MLP neurons of a small language model. Each row is named by its layer, matrix (down: output weights) and neuron, and shows model dimensions 128-255. Each number is 500 + 25 x the weight over its row's rms, rounded and kept within 0 to 999. Numbers have three digits each.
A block is one neuron, or neurons of one layer that tend to fire together. After each block is what it responds to, as a language model described it from the Wikipedia text at the highest values.

L8.down352:545515497470537460476510472481492498494469512534502493500482465486474525504497477509503488426501495500448477481471510495524535467499472514503486516493523511527501534481501518465516529456491527491482481494505486526552471550474543469479515490470472488459466516493496451458484507516508508536492509479481540490491507506501473450515494540528550516491513445530512516485526508526476520505478
L8.down576:461503467453522484535505510520542533511466528518519448494465510474541481497529474514489509483485550517479479523517465426512465467473516480533516440449470483517484482472512466491511486452484543482484481486536518501480516539518463504551525524539512504468493490492488537484501490522490494508493514512484498524526504473513511521531489529498487491521486481507510503512488482474514456553476
L8.down1134:470478550520474519498526550505487506539497518499531510500450529500556506530498523513466499482498509477496527517496568501556445514468488500495478496503521527481473514485522506474487478506460508496514500508482480467529525446513486514520502492470515453490495489501512494497525492526477497488495502494480483478464505513474470495493507510542498536470528487511525515539515503429504505450509
L8.down1354:491471493470504484484503496503499445475514523440501518536455552557542525511512499538470470489494481516535496499493520520492496521509504490501514498505495503507486524449494522492472545482520529453505538492493479487518526571519521502491500468506495497474533484507476475485471476543509511517533514502540499514458512530476505505506483524528507542509512472528524482453516483440496452448509
Short word pieces inside or ending multi-token proper names, mostly non-English personal names, e.g. Kum-ar, Nov-ak, Bukows-ki, Sat-o.

L8.down1150:491508494502539496500537519486505503496465551539540521503496523514507509504466521581505470513501502489488539494499481510544521508494436488441493464496519495527456479507491525485499510526497495511506554475529510530512508503490483502475495467524504476494498505479523495458474496498546504483459515492484462497487442497464534477541427489503487503493500527510495490464547459519489512456506
L8.down1170:477490518508496540539532506520491468532521524507494572519493478527491501492497500561474460505475530467483512494510479453507518478497527499493476477519517486534483500531485496468491492492467500482551489472520517481561523484461494508523483427476547508488518468534497507531490498479484494486409471510510473515435511498472513506530468480488535500524521498479524523501521515513487492490526
L8.down1216:522532481471501528521464493502517503525493472560469463495479506502522531511505505540499526525499495473509478491478499512532497475494526494510479452487547529497505496544471513458473498491486532471487520500521506472515514486492427493486532474478520507522537482508530488524526485467516504542501489505475522481485476476519521484494521547491461512506558498537540477537507487494510511524412
L8.down1413:497518474496531498497502497508480491491510524498504508530521459506498470522494513482503501516496473476447510504505530521486465462509508492527490506492506507508498500468500511468521507492495496513471508485519502507517507550532497523492458460500500496517471449512506476531494500439524520552579555502513461554541505503438495512484500512484502514513521445515481485488487498497542528535510
Final word-piece endings that complete a split word, mostly past-tense or participle endings like -ed, -ated, -ing (lim-ited, repl-aced, mov-ing), sometimes adjective endings (-ior, -less).

L10.down451:507480457465486524495516499513504485530514484457506497476480508516505504532482489524492504487530551539473533499482517500459489473480502480508447514508514564486477561508447467514487506499501513527472487461511451485518508520528467513491527512446482508505514519522515540504497529526517502470509499493479470451455521498518473490473503444492493485471512465526484515523477500486508485513484
Word-piece fragments inside non-English proper names, mostly Asian, Arabic or South Asian, such as Zh-ix-ing, Ma Y-inchu, Kam-al, Abu Dh-ab-i.

L3.down202:532484474523457503492479457533523486526531472521490536517500487509480553515504511508499515483488507489556506481477485471483512520473479475540511518523495534491493562496498468518515511464498477463491493503503503508493518500495516472506516520482512498535497500493484458503519473503514511461550493521530499502545508464515523524472440512536527495494511531461559507496497515489500502556491
L3.down236:488530526494565454498497488502552486493495502541481514544523502513499520511469522516475483505475468461471515467504488522513486526526532555524514499502538499504567468513509510512507485463505490495507510498478443515505492542472508529492486482519497505500517498488507512504528512491502527510485491516494459482477454504480517506458457497490518502471537522514487448508495503519467408506524
L3.down384:491516521477519466439497514512502529501470456476544478480491490456460535508532521503507462489549449505477483539471534491485517521536521519524493471496510489500524508501505467490510524525473500489480492538461484503523477510493489556494468393497473480498564497504545477506489491492508531474501490505512494514485468515502531534476513534484521499502564493503512500515488497493518499498505
L3.down399:480544491504482512483517518493535516468477465507450475482500520487488473516545468466503508468484529468556521514483516516490479499509472502465509547473493491502477484521490480501490536480460475517516501498479523525440493464480523515500536484504485489483496506518487500544486433463547531496531494513506434510539460475498536490494474504511501522520502526535518532480520514465508533484477
L3.down492:500514491504507493506469470543542533484517521525487491469422557492516501497491500490504518455508482471514483502468528529494487527533462485509472528470450508509482502506455508458494491480500497491460499496504468484538440513483452481522528487464469502531519510519515478508489541515497518517510509523570495521496494529444539500518465493504530494534474451511509496476495478474514501504526
L3.down698:487488491523533482550486500510499483514457465488508499521458481455541521516556551519520474488502536485472488486482484530505451516513525493475482496515521516485510491526464487564532492501536466503515506496461488524481486482529450507512498478528475513503527513479498527518492546500472513521461497486488469512524500501491520475511534523533508514497535517536444520472492499505525502491447
L3.down839:509493478500504488470499502515519547502498492507513525484507537493500500475478484557504547552477487474487463466510520517489489563515492517505526544512499533524543462504504494487520481501497514461520477517494465498565472485491521498497489532490507505478500473489524478522500479495475509536466501437474497468541471534467466531469515474445469504510507496519499476472494473558510507487521
L3.down887:543516440530471538513442502523517463491535524490525497491485555484501535484498518546491522489545534519532504517441492532501479518475465516521461551491490481510481490513473532524516537511497519461501513500514515517540537535493486525494503491532500487483470519497497494516510496474496504470481499522529498463502481521453473502492453476462525500474521499456486511496476517477488505510498
L3.down958:486480495526500514491484472514549467499501472483502492473513519496481518520528493473493539454462475500461522481503516477475509546504501544506533484495456521504459488502531506540471509495519509496477506501478473557526501485507485485500511495539479472491529491502485489481459530530505491499482519502471499493506424476520514486504447481536488558528450490508516504489535495487474480454440
L3.down980:480472474487461530505491463523549498495459456518523518447438510475504494516521532516482506456489486475519496502511509501503455525486491537509520507489466515478494530526507486500520567482486515495502493500475500501552505472503498513514509456547482520502528507522513483480497513526464507546473498530545436479512446454500521445488500479514495521532497513511542553497514489438522467491482
L3.down988:500481479476498522518509497544521503486494518508528514528479504506482491518514510519505520472507473515488497489492501509514524496482468573504472511444474473502508521514489484490525531521512452451443491521485475495513491520476491508537534489482511529474477522440514439531522441484535554468477462512567507508519479492518493522499485496503473496483543517449513521516488502481511504512519
L3.down1031:511467456465469532440517500525513454513462450500498484504490517485544526507554508512508487517506497514496491482537506488470509542471504523490465441506518520529467515487523517519544525474522498536514445549448499518521541529516501505534491482504498480489498486491538480517510549508510498526479530535494458520492485478564548469504493508539508484465488474481519472504521468449513447527464
L3.down1178:520470528526503486495498520489486528529500509523526479492462490519535492555548499492529480520522496513487514483473498516450486514472546475482483510500496491495471503548477516507483472531522495508515499433503506548527492505484498501519497494550443528502494491491558490487534443522508521532492467486453485505499452470486477511471482519500511508522471504515520517516464488523506448552446
L3.down1240:506539479500514538500511527509519531498477511532492479554498467471542490510491488488491506487459530476488499529497480499448518523495478519481480555541459427510543510531532482521534483463499551475468473516505487533518482485492527514494560489484521498509481535492521471510516489524521495517502504487517481497488476479470476500519503501468521470506484510526497520483506479512487489483485
L3.down1353:455537465489480491485475511543467490530512494504498527479514502497518496501501521485497501517503479502568500464529481503511519538479502535567477533504508516527496503491503483493510503519569537504504506538524529494506480471476488459539559540514513495495499508485507474496487462533513486538437506496490515502493484479471479457486506468494521506492521540486490524479472511495527504506512
L3.down1364:460496517484484522487467520478496440482537524529557468484460518496508505554493510486529487474515498468513558500496523502507503495508472559533465513458533485531474473516540487519455544502509538529518479518499475497510477544559501535492496497492479466466510526517509506500510479472507494517506477466468476515500458511467531503458480475478488496522510525520457545499511529508502490435478
Final token of a four-digit year in dates and timelines, e.g. the 990 of 1990, 9 of 1959, or 020 of 2020, usually followed by a comma or period.

L3.down15:467490487518493512487521477505533528484467517547523525499480486481528494532540498497472508501543462495530533496517484500507502465510454513483460528530495482522490503504484502492494482527507518474494527465490453560474522522507464497530500477474502542526514504484469477487513483524504534470524443507467489523465474497490472560464544452498478481495515505518485482472514479493462462539502
L3.down39:472475492478498492511512478507515492492505530468475560450490535497477525448535487488475493547484488491523500489529448506539493508481460504492525527499512485546467531527553484492458494519531467486487524476485450477517494459555512482456510506530476533496473478504466462491521528496473523502521511502516521489470488491485475515515470501511532478454477516474602485487492490502527512505471
L3.down57:483463476527497473555474536517520488531501458477498514527498533523518489505517542510462467513505507502481528539475474437509500503493465521510496506551492479492493527506512547508462538511572486463493451459482486499551503494504509491515447488481515468474500507476471550488514483503497499483474477461501492495492534530535473496532485472515532525467517485500488449444492475484525507505486
L3.down119:468465535505518457537474500535498488491483486526490501500512496486520519480525502506485498461517496495506484550510513498500481480533485509496507514509507521524481529539506466470454505476491494500518505501480496536528494568487497486508497470462505492493484486478480487446500497493496511487481494477477510462520478481490496488554474456533488518518544517549509518455478487497481450538444
L3.down361:439506513509521520469533544504521497508494543544487515473506475494481540493543479499487458491501474462495467487502527464505517441494543501502499510514526491495510541463506511458453499503484477553492531514476496511514542485491532524526483530499500497510482450447555465449532509527476486507479486509477482542498496458489469524527528505497519460500545468530510486499489486487491516536480
L3.down378:488474471545468475489465508458464546464531550465532489528497495512502508496531533514507491469499494488499494511511479472457502518529497510513460472519483465521498509509510475461465521503507513519499510467472486487481545529497518547497470448518492464500481472495495462475525546482501502517533460515468496548493502466522498512514527471523535490520512438519527528519538485519494433509471
L3.down381:472513511485523488472504532501502513447461492465479518461527530503507503467548499470480489529484513491485515506541506494510513482502509549545508504488492483487458450464518477538533511521519508481567469514529502476491485492509506537491505503515476432509439448553507511499524507552491519531487528496563526497496499502482494474487514475499511479513504485486562468542508474492488488510461
L3.down437:494466502517465466549456495493442470526543500470509513476500488520514551507484503502515478540530480502501518491505498480504509519464514492525547493508527487543488527501566499503512476519501483453485494476526481481484481545459539447498465466461509499515459495475452465500533535491441557482475518511485532485510511490515527490488510475491465491516455525499474491498552508458454478490483
L3.down724:493458528510492477516501532451506493515496539473502508509491466492520533532532514540484469462525524477530527498492480504497484525481498493496487473508485483536483539499503472446480495522502530462561489507469489503548509551516525521513487498476485489463463473530499484483524536477502529462493500486508519492463515492500555525499527485501492512469486482557502515474485477460482452529492
L3.down840:535505461481519534514490514506513478462499464512508483461473481513479471567533472497489511509466473483487500473558475520495519460499484507480475492535506483491479519538515533478493493519491512491527461473451442479507500515468484480524492520481490438474447488522514498472519497508517525519495514538504457539498455502511495489483519485472535532481528537512558518472474520480527468527483
L3.down842:497479493502501529496462500493544519521498501485502569522518476498499493481485489518530479508529513499540514457526506470480513503494500536530503517487479503490511511493481521487491511520514527467500544532519497495526489552483513525467523512501469496516469489470493486483521506509514467461512471511528554506483477506526510487500461468494498471478483551534540482502459459516504514506495
L3.down1009:501490475515462510573496518512487464524486520509532491534493479557538547467490476503463495558548488487530527530460488526501474497507485475491446513537457486535534489493514503520490510508514448491491471472510481498509509541554548518512449506487509484483440529484479461500461509470506528475473500486518529503490541484513503510489516471522513494503514538518476476430490479504522519521499
L3.down1104:485488470486480479506504506518458479540547525510522489529474515478573498505530491564515466486483507489502478460497500519494502542516477512481464518492503489491475529470509505473496484480538468441479486481487541542534467560491530488453522475506502449488525481467457494517507529512469499480511527536477504534489478461483478507459444497524529465490481434495504506493454511526494502478503
L3.down1175:479533527530514500499471514517512495489473501470497481493516485484516491462517556518515499469477488507516481480513492458543452480485534518480530478494479478523496467501489496499510478535489462446503457519484490465488499503487463466458500525498471526487498498481509498541524500531498500509458493493487479436479492462473468523481532498536468538529511514498559488534493486519501500518458
L3.down1268:536475516503484494520464534533476472471521516502483486491501496502496566543499494454462518491490466480473528444498472499513472518516526495491502497513518460527471495465482509505484481506462500529515490459493497497510481479554509496541444496472477543511520508509517477494505474518499447474492509523506502471493459475491510481527504512499493477498487490531492430473508507511501498521504
L3.down1296:482497531463567472492503497476498487507511507542507497503465512519544441501513507507504472489503468494531503547513507487441547477489535509473491506487497532482536532481493502512495501539482540524501465486500483485495513487480509474551532538483486457475547502519464465487500522507539526520466547490505494533469467474520487489451513501538482462453508478507483460515461472457479464521491
Short vowel or syllable pieces inside non-English proper names, mostly Japanese and other Asian names, such as Yuichi, Hiroyuki, Keiko.

L8.down212:514490478516431482507488519469497475505472507487483524501501502509516476437476476539484443505528511493486531508468506476478497500484529542479503479504476538447537522539502552519485466506521505478510483491505571513489564461486519498457448491486505467477465483492482485519505515507499475522489484513527474500500507510522480484497519531496487480514488546512521518476490505540470483510537
L8.down317:512488486478468531542470478517489501519489476487493461487479492505505510501506506589490490492455466537528529504510533505514459476528506496483525505494444488469495498544485465525492541498479469473434515518508514486546476486518450501520469478500479544461537509483516469480506486506491499505545507455521508522481491515532465518518508491494500508502513494510500504534560502496498452549479
L8.down586:486468557507468532490510490499471519546471467512507486458503552505531525517502498525496508505526518587516507483527478494490498489517493495486486502495487472478457520493518511494541502502481512532509520527494516503526520501511482483499503485498516507520522495491463451497510511542495477474513502494497515480498527489499457479509545535528458486558473475494542502514538498477521451499509
L8.down1070:474436466442488496506494496476536502503484499495495518472477499481501519516513464538506517499461527533500508512523509505471524517475498471508513482525507529496476473503505458490505523524450503490483526484555505509479525516511476466488481544512493517498526513505481499488536504497520460536514485528478543485488509502523516495469484525478496461521475455494504517506539503502486485521497
Final pieces of direction words locating a place, such as -tern, -estern, -ral, -hern in north-eastern, southwestern, east-central; also commas between town and region.

L3.down75:508523530514509472530506478499504502523473484508463495484477541505507497488479524512512486560503529478508522508508509495530471509511526528491520486503497485494475481474509530461511488516505546501470495491470558505534533486490438482541506470554521528522468535428464553472485503463501477458480501539542468499507476513465450490504493505501502528444500515489506507473481473451524498482486
L3.down124:498508490479486538462503477521512503513513454515492484507531498507472506497481482515493475509514475545506481467514508500467532491515462500482503502514468461480464504491528532514506472472509450530496479546508543514494514466477521512531495526509498448528507514478535554492520556528507494502517459497478511483458507509472495502482495496455507509517473530465533507477481446477505485470465
L3.down192:497521501508431480464509507470488484506510510533496505556507560529493489514492535528505450496460470508449498530536441508487493467550494526559460504544465527464495564484511522487491484499465503495468480526496475507479454546467452482524528516522489502525516457496493455482474510485532512475540465521483484563491514496494483531506490462462493547495522493498503491546455477498497478543457
L3.down316:489493511503507529454483507515506506478513484461517437455467507540554475510521528506511495501497510466472529552496539477511508474522487497476507508523497506432487473517500471464490469466524526489494509516530497503479530516519490452488451517520497493519499496533493518543491532504484452516519513476544502481531555478494486504514527481544511487481486467476509502501499562483506513463522
L3.down353:464464501471519483492482506566500445473490516514503495534469514526507514530528504487497503497515498505493485462511471498518520509495492538484538520502521514560508476488523526498504476492517493471528475520489550514491560497463517532499511567501489492513525488471497510494472508529518515507511528531511511545449523486571476479501512466537496512528500530501513503526486501492488501495501
L3.down400:510496512470464528518531506508535487497519493533498503527520515534519453551477462519506493529496471466517522479556504494485468515514472526465454499505503489488465475512476513480499492466459502484522514479543541517525475512531505495514497507515509466486456475466488466464497486500497500469537501500461470460501485494467517481495473543497504481511496472477500514470468509507515493522524
L3.down513:496535506523523500509506456467522530543504519488526472479472491531501488518527489512528536460531454553473535526503517522494526499524518529524543475474506507514481485496522488489496505464512474534491511500508534488466500558502493493499482485512549491532540488469491516501491522475517475523474476508487511518459536463452521519503501483510497465481479513506468490529503488479474477515480
L3.down515:498480511500488543490482461530488494493479488498491458483482512545494509513474543534484446479522528458504518551536513523513505451529491479522486507499486529499522466527494492468535522485505478508476471483515459538527504492484453503465471522499508472545494522493476486498499494481513534489534497508459498477490466513505511486471469535548501507474504490519505480499523563495507464460488
L3.down590:461475551506485483474509466529505482443495531517472524518491492420502463464490473481484484488495495514493530459457513490521489461460516504519532517495508492521490501536461516493479487492554484514520529489544520517480496474466507510529526478488466500494517485522460541509506538473467494537492484505521497494491482523514476484523455485499480516506495478469472492499524506501507515472476
L3.down688:519493533539497505504499496502531503445550466499503507507519486513536559521498524512478521497511441509536455496473532478544532470531439551527496505508502482515481482524509507493539509485496499518467523490505460521466503484498481523482484486499510521500471490515469472508482489489494528515543496520524501503519464544519510475501477526451489515513504518504540513480518524484555560534498
L3.down843:516525480538467501527526476465492500513499485507506506509498506538550475474500487530503481461511447521472506461516513470486513500498468466469502494494487500497528547527501483490466519457479492476497527470464515450516480529512531514466527536478513510508500498482502467508512457535504528495499460525499519467525487484493491541488475509449486568534497490462488493509494534538512494506493
L3.down889:508502488495506509495501506478521489536479460484516483544526475504512500457491482478523520464493490468527498481492503500475487486493513490495488513502481484510520547539511519502496504437555508531472495476474524496487515470497456537520470495496506475485472522497517443528493524491465496498493557492471520485499464486489542501483472525483528549525475494503485509472513499481443511535421
L3.down1100:494513503480488493523526521530521491467477509499508464499498476516512519496495495504511519466476487491540518535502470521495499498488462540555497538535490508474533458548500505541482531491478519475498528463537529509474486429495554461500475476513499499512495500486493452501506490463475508473492474519428501466535508515490496506509499523531492535483472525465488488495503501504504480526501
L3.down1144:486497526479534498524506492516488482452489445495495452508478529516506485509540516466514493527463503479487510512488458521493480496479548494502477526493492477548508514498488481504497498463488457462523578459472486510472508506484480500533502479519475512490491476457563523482508490501477432513500501528479506500467540490539515493542507540490477509511509476495473479527515532510473491515479
L3.down1229:494500493540511491480498533478531510492503515524533500492498519528549500503496483532450483551469481506464525520515483543448498482464486487504478438524550480466510525488508546478473501508526524502500494477525496476534513488469469531515468517498510498500465520513463507494494555492471518511492504555458520497511465460457482485521479498504518503510525491511459511502513506517493510454473
L3.down1444:520514477542480498512524504491435541527485460498486517530469520514503479493476493490519487501552510522509509554524524490469465513486532499466528523486532452520513472447506467471550489496458516473529526526513502515475519526494474469473503477498483506524530511442495523465481541525493501484464490494512518526532484516460489464479514543512476458464504519502462479520515477504515460462493
Word-final suffix completing a past participle, often passive after was/were/been, such as chang-ed, describ-ed, appoin-ted, tak-en, well known.

L8.down385:514462514479523487534524545518494512502490508524525520457514518563483448480486499522455491479517497485481491486520510508507535509483436533533472496438528468509508505570536497484498503515496515537463487512486463533530536525517513552483511490548439507539519553528478486507506473485448488524500506536482506505519505465474524529470511492453552511474500502510520497492500510470509468482453
L8.down627:537527498507493499497502499507473477529516539483477540517461516511455473536520512499460441496525521496496488505501465545532498556513531489515493495534509475502577504502462520534500522478497550475487480508515457509493505558534505500497499470501467533547504509505529501513500521509490455491511511468523423483489493500506503498457482489516529583498515489510451516548500446488496481516488
L8.down882:517499509511515463528505504495506483517510511512495492493474517474488490508539480499470465502501488475552520479515509469504515485473507492480520498511491548497538530509469465459505538451521465504512449479483500512515472528501461483477532555479486512520472511503528499484466521467509539530514535498487517512511507499486508491502468519471535518478514517477472490499509502531479499510499
L8.down1520:527536465492488553496464500480509528492534484501541448462535481515453532523511515492477467472475490516505465477493483509530464530497480496483492506446492525528529530485478476516514537479522518460512474482492515526504564475525483510495456476493543514498468518488521480530502448494487471534494513499525528472480521487498546502527484540506509555531468501466507518517492526499530488537476
Final token of a year, usually after "In June 2…" to start a paragraph (2024, 1863), plus closing == of section headings.

L10.down1267:461492467475486474525517489480525493482480495485500511483566491500490502519477490524497511540490537475512528509492518492502500521498463484506501469520490494500443486515532400538500501484496449505504470525525533475465486521498484526491476509460517505509485485501488534541481534511537475492467473460481527500458541481491534493531481499463506490489512460488503531472495537515505508483515
Final pieces or whole words of descriptive adjectives placed before a noun, often size, position or direction, e.g. central, large, western, significant.

L3.down0:523512454508472566493496553496489465472500471516523512567493498509516483509500504530521511496469495450494472509517472503477555527525483527498446514534487498506514487512517502493519506490499479475533474486523512516513530491516525498479488515541537485467512494472470473510490523507462447532494497479496518539467454532492499474454545491484490463547481501516449512545527455507483526509541
L3.down89:515482462493517493474513481504509471519516510527484531466499510503531548506498537453507487538482475546502503512472519447482498520499489516489464539487465490462456520502489462499505548520507494519527488551489517503500491477511468564514498501528522529492534479469493529505506532498526524509459496480482512538500506454541522524539488480514510465501533495451475512504476489478461484538491
L3.down111:515540482513532465524490501498527534477530506516483463506471486505488499554491501470496452488498516490512502508530515516452478486481514465499509509491499463525513503476463475498505521515478509500532443500415466475524484516521516508529465524472519542491484527510511499511464533546514510456517412488438483463506521507444571508480444499483507534516510500504520522486529519486542518497494
L3.down181:543492517460498491458532507470516529489512478507512524495490456501499491506506495532508487485500496472479518552513543472479525524464525484469523510521465501477533480499512462503504474490511471508480491468486497475479466525481473463501506530475530513523474545483471502492489512515498501472502501530542489505467496513512534451461470479450539419529524515501525557493492492527454506502475
L3.down194:540512548522486508494489490518488480461504530458462455531511566514510544524503452534511487526497479510449523485476501460496519505534490530503520469523469474547499440501475462508508530512542488489493490544537514501495514516467471489521508468532502493470497475484499484475480515495492499508504523499522506561499513525523479518526551501465489496491496513582503466502492490524488477525517
L3.down305:472544506522536537473485506537496494526494536489462489453521536501532457492523498508529469478452461478516501493507533504491523504497478542518510495489507462498517478532571448502531507489504507488508528535475539516498511468482511498513507485507524489508495516469472491474448511525515529565491473475472501498508499483530489463507525483476513473479506541493497511498526514531486497481493
L3.down336:539490505474531525481476533496511501520498472488496534441454474492540533498522499538536524470482498465513478523508515504483475506464480469508501530484447496508490506504488502497496530489504488540499497522492529515520488471483522565482483519486511492495499460532506497457474497483514476503464477473506454522487490479549512487521475507491530503509500490498512504515509504510529522485506
L3.down404:515492490528507500487509494467492504509511504521480501525490497492506497492483486532506492494485512484457450502534490513444515523479515475511509553543474519497537541476512528541517488485511475526495523543522419521476488522478520493464519492518488457507463531530541507496476503487516501537506449485484490497540492461502458477517481479524488479545445528482532528483495528470478518497492
L3.down407:543487487502487530542507460533502541512488465509469467502517449525517536475525542492507514477477490507483455518483470453515471488495485546461529500508459520488466475451490468488487552522518476499509501550484500514513491514480539498466505492522489499474488440451517506470481482491512509530506494499506481531452502515518494495540502498533496506527518533528444488499507482497514461502451
L3.down412:452479519510492496515456465503536507512457469497486505511509526508503499492522508524510469486503508498515463500523502513482514476510519509472453492470521464492494474476487504517529532495532474460506477522507539484533535475501481484511502513532510469515496539490446491508493460520559487536498486478479503513508455527514489524474493491477507499496468520491480484512502515521506482483446
L3.down650:514441510483462515516473519479504481515443506511503476491483506485561502519498498499517526445486493530533484471519523521515486486496509438516533542464529527476483455492480510458490532551528461511533499491501520530487495477553500500500535515508502475468521517461508508464519501498467523530558501483479506502485502476553504505521513485543498463506496480512496507493532444523502504518520
L3.down651:521492521458483477505542448552494516521450511513473477514514550517476499524516497566484424479531506535456527478508489478479515482480528502473533500478519525491508532485483479442538569499520492506477518453471526522504550505494492464496514505512504485466569513480492528511465454447504491529488473528521508484471506544531500508544519502545520477475500476503508476507502498487464507455502
L3.down900:528498464496521576482498533482490472483491520513513488524492505469507463558506500525521499514498498487491511476568480514462507552489545481470509499538472481497457520508508497497463490528486453500527570481454491531514510532492511518528489487497517567476481509499489475478488549524476514469476518492456464511461476487515457508488492475515530505508519521495510448529504494541505505501495
L3.down992:510474465507481514503538488490496451515475468453515489596493552499459496488479492482447471496511493496480484446485484514492474484452511508504502554515557499538532465483532481529522468494541491471505499481503512518493514484505482493471502547479483519477497509513499505487524474473491502525582494438508459510524451509503514471496498496511522547482506483535504474489504472520502554512527
L3.down1152:522529531474474497498467504476460499499553523511484500531588510460524511504532463495519557511528462492541519446472505486475468504462510481510488519477529471534531533512478494530454510515548542504533460494527465519491481531482498521528515498512457509513514510484567496526488504458493493505508526523468476480441483505488471539509515532491498503514526518527521446504500498492475495492508
L3.down1173:497415504548495518499487557493520485533512489523480512483522524483493540527487496509489485475525506520482522493502480513476527503559490483513521505473509492506478490485524538472469500521534555522460462490482465489492514514447479511498505512524494493501527480482512511525493524528454500507459466501473510476498527515475498523515493497514497481490497522524471498535483493510469461464454
Subword pieces that finish a split word, strongest on the endings of southern, northern or eastern, also name pieces like Thom-as and Lou-is.

L10.down249:514448523492512476495500524556499451498464492504506498538487547528474517520523578522459533499484536528509503485499512505498491432465525537512504532492507502471460498484515479506531515475457480491454552500517478526496494506511528511499445523492548491492524563509459495493485478513544486473527479502495444506501481462484531442459492534495494514511496452541473483505505481494509508507465
Final digit pieces of years (198-5, 2-003, 19-27), and "century" after "16th"/"20th", closing a date in biographies, sports careers and histories.